MLP neurons of a small language model. Each row is named by its layer, matrix (gate and up: input weights; down: output weights) and neuron, and shows model dimensions 0-191. Each number is 128 + 32 x the weight over its row's rms, rounded and kept within 0 to 255. Numbers have three digits each. A neuron's up and down rows have the sign that makes its largest values positive.
Before each neuron's rows, "fires on" lists the tokens most often at its 100 highest values on Wikipedia text that the model never trained on. A number after a token or word is its count.

fires on: " |" 24, ";" 23, "," 19, ":" 17, " to" 6
L8.gate159:133151106159075138153109067103156126138110107073170113105113137111107174091092156078131101136113109098111165159082103123180150158160109135114169094124171161103152124146119144128107071155085159182124087097108121091127095091127150110073131175152105107064140056149156186189131141199120086153113065165152151170144087106094135125100160084121095140098152106133121166094165107088150176175114172119147154141170119081094158164064121175090106154070082049092139094130137114168109184061145125125071144122095115130137110155122145108132087125144190124073151100151127140135128115121143156139
L8.up159:141179143115096115137084099112176170109154177143140112106125092157123106104123129146174087156169118151151191135164167129111107106141095153101117105146117118141074146128108107107118156173140102152156151166164088079130041052118162095129120122118131152118093160169083107144090153120148082155134110153088118124117109106098147067131164151122189137141134109130169126115141082120149149113154113068130117105058112128158131139130094092070181137125155128101084102082119108098101120095069149097114129119112156100171178157088085059121084147195171089148123152085077106101097130139155197114
L8.down159:116182080166111091162151131114117128159123094121109196121134126135149089092135165134163080094107213162215131175158110102089079086152115127155187146130076136104100167106138131074143128132120099187125154143098058159148107106108103127085099118129109101152145148078141132123164115073136107166133133195129148118127101089061145180132156137118090115163102164187198188080142124112100112175149121110096133123099140081094127098128132099123144219128137125133132114147162123137107104148115107158111176161118148094173113141137077077128184126172157092229114138128153171146118056206118173118

fires on: " the" 48, "s" 18, " first" 10, " each" 5, " only" 4, "'" 4
L8.gate3:066153078118139123187149158145058102090095128085127124147086109101117121089170117134106156139117128174095114176112101097141099155136051105139142117075078149164109162153153145129128136162119086163198132141156165112091148124150122159177125118122140136147176104106101109141144147183135127225118131112147147110130045149080194128167149139101135130122129107135172117150138070140143157101100104168143102127133140169216145158165123145099148108100095200131160089122072120123176099133147123160150080094160168155121152135084115176134105111108092150135129163141081117177110110206117181146
L8.up3:075142103051089110120151150128119070083131111160098132160130093120182086107149170167044140137076157171120119127115126135132104132124116080160108088090091082165115080116109180114098155090099103172194047158172126144073116098146117115165108124156174103152166134090107122144140164097149150151146156062083135035161073131046135146129171116127120113116103135173125105137154080149125130145119123160130152125124138160185160159207089177108100142070097156162151108106143164121125092146123077119171065122107197177141124116100139115120129124120116153199086183159138201128091115137149145157
L8.down3:020142143152123149144121170116119155161146136143095128139125131125136120109125182130126137127119141150134129130121114139151136139148098144116096159120122132113149093137119134110109131101125129111098114140116103123139130151129104128121128127123107136117114141130130119160131144107130133124121134122130149064083121255000109089144121130139118135108124105149104138130119122112144101112148122146137113162128110189126107123226121133134117162126128116137119155114156129128120126106092143149135088138128108128158144127154128137123193134116143150255103133123106158109129164114134115137

fires on: ":" 32, "9" 21, "," 12, "cy" 5, ";" 5
L7.gate159:131171127141146084163108145102112079150101093018115149148160089125114210045126146137140146189152170109201119160174086124083119130142084106122122184105143173153115177176113123124155140113070088169103142107078186158154145091095137157138108111108091135145155146111068147130111073089070126107134072163106097126156105171088115120139137106165116132145110136148137147136124133095151141159085119134154117174164177152108172147135097174147115147066164156073137096113122132147147192175142196177132073071154134109169132083150042149170143122152158123123118094128128098165142129118101201177
L7.up159:146169150093106080112156113070175116107184106137087131116118136140146136124104170092112153136121096159097141103136138138146144124140097114114130170171096163124138088182155078109121111153099131119094116080094126114155142158127135100138206214112152158116198137108110146077074091117168135139184152132125129101124174124103117108185175101149054131134142145122152143077184089115097112173133185118144166092084124130100077152144139140150183114068068106102114142117190190091028152133136075096111135090066169137108148133134117130144125137185167127145194180103128135095129148150165118075
L7.down159:117150114147103146179118172129083195150112120128082144121107109170178086122144139171160104089085121121119130114110168098082134131141095105153064127113190184147110105126145156128136104112119147116105143151118150130154114082201134117103091122122137105131085098097153114142167147138051081123058127160143139184146096131055114134120115105165113109204160142135125095079126167112159195132120121107126119098139139142158129124153117105161121230167116104123168169151069073162167148133144191165101155133146112050124134094153151119141129092188079108149112129159141042142131091155157159081

fires on: "," 38, "s" 14, " and" 10, " species" 6, " but" 5, " parish" 5
L5.gate534:158136125120116125115122104078092052118126107134189091128090147118066098134162129086118196218106061134123120175123102076156102163130093134128150160085118093119089129196172134187124123110121131142107122137070140150179124141094147218122169097094085169191140097146130088072145131137123065159153187094134104091148071107107169139140107141081110166085102166135188112129152102131145115107035126152174143125088076116202152199148124159114123138134125158119112097087135182103132136112164118121111102091108105105132123145132120106092128095169070138134125076136058085151161096156123145126
L5.up534:123077140131087167087112132142094085102085090099145119133171102055131168079099119161111127152104107095112142132108117155171126121116131099099090143132071145219143148097207098168158122184042147129187103094159208146141123132114122140166176149148130157144135128085115045118127180133118122140134146085067087098115182159093159134103119151142120115154066142162122125180197113078149078170121141158107154134122139170173141108146134099129069129123147129127149156152182122111112085112163100149089081170105146211144148113133127147115202137146146091167137129139101114111081129149157127172
L5.down534:167112147118126124075136139162092137138148086107105154090146077128137128104133125137121140076098089148171067181151102138117151109085112072202169114113146125180098181065065089128119167161087130165137137122110169140127100155104208109117126158125124085113120126146104125163111123111138141126120103110177156078148131069103099121130160140101068167148103158117076109116035156098144106178126158119125145170165147115105152157150132107178079181140165138134100149103125074167125121141086127147131154151125132113157112129104183098149150113047113152255077159152132125138103142171189129148

fires on: "s" 73, " over" 4
L8.gate595:187141122158056120146154046182071125151149155101179160150114135091095075156146145167062177099101099131143146130082058150167141135125150127105169115149099180041140154166137098127109132088172109104159092120138083143149160115113161196159171067106136102105131075091121077123085156144068082153101175139186116141128105184111094146170105145105105139122151114190162105151101102129174111179167130111143138107155172145140117112145109099148078122122138105088108100106133161141128052110180174094156171171089118150137146090105143142085156160114073129104124108122162166154091132174104196134
L8.up595:125115186104157145095137125150119132047104109141111141148119113134177153104136141092144096106105086156128134107067097126154171193115160085184096152179153109137138169119123161169229124133079158148147115114150134156101112142111155146123144121160157130150163128133158108123136151077173105165102089147113150108221140119128131164137175126120190137139154177133185113160072142141125162110118117108089130161183155178059192065159145087081108124156145157148125124115176126144174144086136056117148100089173116140117156133110184128106163057088130112160115182160156130110124155125212098133
L8.down595:117125137081184117080159120124134075113142151163154176134107117125111133160144142105132144111158106113119124105137118056128138126095252146156132060133072141137123124086139114128113133157131146163095167108093177123165126102102161165161191154125134101120130067132115161134148159093126121070140126146128154110205140183108160171077126105096118138118132117188173115147102133109107115117201108139092151167123107143125091108203190093095110240148111147154122096169109097115108147118104137164118093111131133142148153128092126109195151089179139122255107129153059133162115109138143158065

fires on: " (" 21, " =" 21, "," 19, ")" 16, "\"" 10
L7.gate103:120150117128138105182118103113096113202064103113142154115101150088150128116105128053128159146132101080189159122172157125125124062113067098066141137107125120126113112104158131124116134087138062171127049142119142088143119098086105106114131071171176108123140094152096187130157139134135119124107118104128124170160174127103089113162208113160075129116193143133119131096196124160103177125146196107078103129108167083134090119124111160118165183107116124069104206118144180129110112119139169104091171099103124143144074111121124153164110165160145163100113192132128099143096154101149184113
L7.up103:083147100191128076141138149135125113157190148095208125138113115121110106153215109128140160154106115109131156127148115127159108089158117174125096149100142089167152079133157174132103138109107134113115098089127097152107172113136132135135103150126143159098111110085166130116126087092193112099150115103149083106096061188079154104136084133146111120072136089119124121148142161101125134116062131108075089154147116143152145145129090154159160143094103138132082122147197133063050159117149139138087122088093108108187098125133135129123196088128066086151175119123157138052070100108145155084
L7.down103:167157124087132080132144178090119146122123161128112158184120122150142111106045139167155107069143165136159158143149184154079135113131090128180128099112088146120091138117166144136101158171177156150123178139072101165170134145186167129110085127135157140150070157158129093137084102117176172139137102145101150136118107089124155110164174092101131193121109103110060078200048215117140093069103121125146168138071158148149098168112112092198087142139152108157142106089070050106197141165170166124076172132129131076110108151124093149128135154120114107099160145141109096161135090193093065160

fires on: " women" 16, "ers" 12, " men" 10, "ets" 10, "s" 9, " Women" 5
L5.gate295:108135067084124172141113101099094067124112106164133130126123152106118097208212091145119209159124170174097139098121107172094099189195110175122106166074072137097156173150150105128051127180178095162070180115095127150094109161120139139090137180098137148210158158132146052083126121116110113138126148173097139131149085102130165146128102186128136093184153151118091103107118128145129138130191112111134114110153166126161165065152183128126133123111143127090090123169122122137120132113138196174146060074127147133118165123130165140128098161143073123113171117169098114073154044138132124138
L5.up295:148125175079168188120152085127122114103121161154187107084107168149138157150125094109115109181107094117143126134116075165120195128168183159154081158144117152157135131097063140126155086182123134124102130122077187141147127147178140114058155127129179094122130100139177142154122147101120094145180195189148114168135112130171108145171086107078198135190124107146141174145158152109097042161120182158105143141209155074165147091142092139126117103134160081168139105149116148155084152111208118182133113128152171057070115119093129128152169122109181155128149081135133143160140106120051165140
L5.down295:122148078067163067088116067092065137154078092097170147105116123128143197115122139085166172065109176185162134109152140127130164152075242119141098121121085123130152158111133090137086118163070117112111125099154128132168169176091173156136157116123109119167136166122141153094117129147123115141134140159094130104176137091148107180082143113145157107117098103140095112108110123113086113126168133146170126140100104154157115087130161139122101184134136140147087133164171099138126144090159128093146144088142077163100106171124154102160091102118161069235159108120077118112136124111091109124

fires on: ";" 31, " =" 10, " many" 8, "," 7, " —" 6, ");" 5
L7.gate133:107092047189085167183159084136117116136125104095181162129117111155164083064112132120118142121150111105114123175089101103194116130153052089128201117097163138166109129156131110145107161113137159138119144149167101127116107108123111174115093104117130181100167119088110149134081096124098104166153103100162126151140199099107119134110141111175121171093169141168094154168109115102147138157136100152124084132061107086112096069117121126101138154106111136078115147071088145069085130083122181119110149109071154157136177137157164162143129142129114169100111070129111119143111121123134195183
L7.up133:071167056165143119164088099120105119118119096108184173108103150128114113021036143057129131167143173101125168124139109117166118117158092108130132132115145120161098113156121161106116144099122153147123066156138059153130109126124095117131081130115144145155132172088084127176085124071112140137150113154148131103097201112051112126092114123133132053085163139158120135093121133096127149134150160086142096157088136115090060061126196139132093166073144137092199133122143086088069188132104157114091144098156125133133159109087194138167135112151115160138121173102148104152117153144121151192
L7.down133:085163146166115086098124213101062114185180074114147153109123084112159119114107098151149125111126133120131139083114144142098173147110017152123081082162162140121136145082107150124088131136204139155086107104117085163121154102124111061136121121130134149138131148104148169082186082126150113093126146116093120054104154073122174143134107101120100111138155121098097101128162136121143161097114106084094124189181102170106126158148164087220115181134123128082118157206122091106152192123131130197105146155154155093127072089137157122155131136154138127240139138112129055162169128109156078148

fires on: "," 41, " and" 29, ";" 19
L7.gate246:159141139132147099130105056149130119176056121118131126133126152128067128072109052139100166106091095115129137156143168116189113154149081169103091080097154141197091083134123132118148116097110130199198160120134142104124087140063091151095091147090123163153147131110083158158163090083132051119168159105153159131143131128086121156146121115197130191159188164128165204138155124104135149169130174134123143126133120181099114115147142069137112175113206105117071140149096146064148114158131133118120104167156122094178100177141098117146209122186139147151157102082133169147095111126145128126
L7.up246:077075161160108157092146107090122138170124136133148122174168128147122069085150074084107152124098102109160115065140179110179119130158111121239110124124114128117106143104181128147189092068099152190128105091121128156123118048188103135098113151132145142142185119110122136111164138088120103131137099097148116160109161106094156087089191141141157157125151183132112133150137123151137116118116061126140082076082177125132121137091144112119147155093146169075125137154108078147066155107134148128137076042077172115158139160115169134116092108143144159151118147132196183062080135165158056186
L7.down246:124098134181152091132112168115124122178133115124161113080098125084139089131114199161091131091114127129131161153146104144140146111148069093093115131106189106104102186179116073070140162131071111186055137111083075120120145077142123124150148117113094152121164145137112125156142083166148130093108131110132144103089103094062078194093092134143131096110152087127148085094185126121131207073100146109149132151156152182142159098140152184150100197121105163132165129134137138134128140170132140196135151101128123109142072068115115113205125113139129142255092216141136105164111142148164128128

fires on: "s" 46, " League" 7, "'" 5
L7.gate699:109138089124072144141069110110115085155127159144115199166142132081116103117113117091116167121136185140202108149119064100131085110116104080100124149110084169139163150114133150175070148133141091153142011164091138156154155125120100160153135139162135123130103150188187096097107134121108123086131166161134173091105122106130129110121145164120094125152120155138173120071137152145141150190132057137103145119108164094196091150194168095204083114134105112112106132151116099070103153124149175086135115136124108065153069114108177148139201116135081145135115112159143092111122091078082180159
L7.up699:125159127083155123103091096088142086094102120087163173136129103179123103148134131114127103110136130091147132124130090054142073158190059145088095160139152152092124111100138174191115133179152179154106135110094155183047081127125104177187117123113188096087099149122137144134098138135092147171146122182145139135131147149135135091122188180158163163180128120129138095098142130132159136101126084160081081083194174109142173147150151122107147110100112133134072152134115122136109146164164119123118108157106126185082192169126129145163103122129134111114083119088118076081094103163165148093
L7.down699:177170092141112158088162148141151132117110105200115133159139138066098118119181101101127155095119169162136135134130141130117172113118171086150148126121129142115089151129167146038110138157164143082133102175111072129203126106161148167116114171137100155154145154086108108098148144119075147071137166150102124079119155018127134147154201133128142146051090127103111140115087146135133120129096133158139139099118124093142149120238139103165116099159078169150128136136162048103117198136094179116105146083143100108122058139133156153132136171144130107255110139095144128094099120131122146100